python train.py --n_layer=10 --d_model=256 --n_head=2 --n_kv_head=2 --head_dim=128 --d_mlp=1024 --vocab_size=4096 --activation="gelu" --norm="layernorm" --norm_place="pre" --norm_eps=1e-05 --positions="rope" --rope_base=10000.0 --rope_fraction=0.25 --qk_norm=false --attn_scale=0.0884 --bias="all" --tie_embeddings=false --parallel_block=true --init="normal" --init_std_qkv=0.0324 --init_std_o=0.00726 --init_std_up=0.0324 --init_std_down=0.00363 --init_out_by_depth=true --optimizer="muon" --lr=0.0102 --lr_mult_o=1.5 --lr_mult_down=2.0 --beta1=0.95 --lr_head=0.0083 --grad_clip=0.5 --warmup_steps=200 --schedule="wsd" --decay_fraction=0.781 --decay_shape="pow" --final_lr_fraction=0.05 --batch_tokens=65536 --seq_len=128 --doc_mask=false --train_tokens=438300000 --steps=6688 --dataset="wikipedia_en"
MLP neurons of a small language model. Each row is named by its layer, matrix (up: input weights) and neuron, and shows model dimensions 0-95. Each number is 128 + 32 x the weight over its row's rms, rounded and kept within 0 to 255.
Before each neuron's rows, "fires in" lists the words (lower case) most often at its 100 highest values on Wikipedia text that the model never trained on.

fires in: "and", "by", "in"
L2.up675 [ 93  92 110 119 126  48  97 107 102 131 137 128 161 121 115 126 103 108  87  83  72 162 166  77  64 127 164 150 144 250  95 125 170 121 124 141  96  90 173 118 122 129 122 157 119 142 125 114  85 161 115 136 110  77 139 152 112 148 159 165 157 169 126  79  90 113 134 148  90 147 140 139  75 143  93 104 130 113 136 104 159 164 159  87 189 171 116 177 122 176 128 137 135  99 108 129]

fires in: "by", "for", "staff"
L2.up322 [114 140 140 124 106 138 132 115 145 157 107 104  99 141 119 134 139  88  79 170 105 188 153 139 103 142  79 136 118 133 137 100  90 194  94  97 113 169 165 133 134 122  95 169 135 154  79 151 105  74 148 144 171 197  94 159 122 147  76 101 100 138 141 131 150  85 121  88 164 171 119 155 122 117 135 136 138 114 120  72 130 140 145  73 160  89 131 147  92 133 150  98  88 171 120 153]

fires in: "of", "s", "pope", "arizona", "mississippi"
L2.up14 [113 106 114 124 106 135 162  90 133 126 137 119 145 140 146 132 122 140 151 100  83 117  72  31 134 141 122 128 135 126 108 117 118 156 218  89 182  85 143 175 166  92 119  85 156 120  82 105  94 124 144 140  94  80 133  90 100 119 184 146 192 123 171 138 164 142 139 122 121  95 132 116 138 124 116 100 127  77 120 135  55 120 102 120 146 151 172 131 121 128 197 193 220 138 184 138]

fires in: "and", "or", "preceded", "succeeded"
L7.up636 [ 63 132 119 136 140 136 129 124 124 134 134 135 192 164 134 161 181 152  78 136 180 163 158 116 148  81  65 122  88 151 166  42 148 128 162 120 174 143 114 149 136 136 122 136  92 166  92 108 147 125 142 103 112  38 133  95 145 161  74 126 139 138 106 115  51 145 103 107 139 150 129  91  55 161 192  75 140 163 167 161 136 121 175 139  92  84 166 119 149 109  99 178 172 110 140  95]

fires in: "history", "life", "population", "drag", "tropical"
L2.up114 [139 126 133 139 123 120 137 104 181 100 125 115 139 114  64 108  73 124 139 119 128 100 124  67 151 127 138 108 166 109 153 124 115  96 139 120  82 152 157 133 125 124 185 122 165 137 129  69 106 133 187 103 125 137 149 105 179 194 139 182 121 159 114 149 120  96 140 143  85 136  62 144  95 111  54 101 139 157 142 104 105 212 135 148 148 107 118 157 108 130  92 198 118 137 133 122]

fires in: "s", "note", "jiang", "was", "had", "in"
L2.up847 [144 117 107 135 130 128 167 163 110 102  89 140 113 119  74 149 162 128 153  75 147 179  95 109 127 156  91 172 112 142 141 208  81 164 129  83 147 190 149 130  83 139 130 118 110 108 129  71 112 152 164 168 167  98 194 126 155 113 186 119 143  94 102 140 123  64 155 136 131 158 197 116  81 127  78 127 109 134 147 157 111 152 145 159 205  94  83 156 167  84 133 122 205  99  91 129]

fires in: "them", "country", "theme", "women", "party"
L2.up128 [112 160 117 131 147 138 139 132 105 150  98 104 124 111 146 144 101 108 112 130 130 135 163 164 122 146 105 136 124 109 108 119 165 112  58 176 110 124 117 152 113 124 153 123  90 147 154 199 158 142  98 137 159  72 110 179 153 140 151 122 117 147  77  77 124 169  82  72 126 107 107 110 128  63 123 131 207 120  97 142 208 144 127 151 129 190 132 147  80 160 135  67 131 115 114 155]

fires in: "of", "singapore", "multiple"
L2.up940 [113 147 174  92 103 171 148 113 144 148 120 155 148 159  92 144 110 105 165 147 130 117 130 191 139 116 121 116 165 155 139 108 117 114 128  88 138  74 110 208 139  72  90  89 168 193 140 123 108 144 165 137 134  72 120  88  89 133  72  68 161 174 130  81 117 116 147 153 204  78 139 117 101 119 159 107 105 165 122 117 187  69 182 135 131 137 124 122 130 125  81 158 116 104 117  73]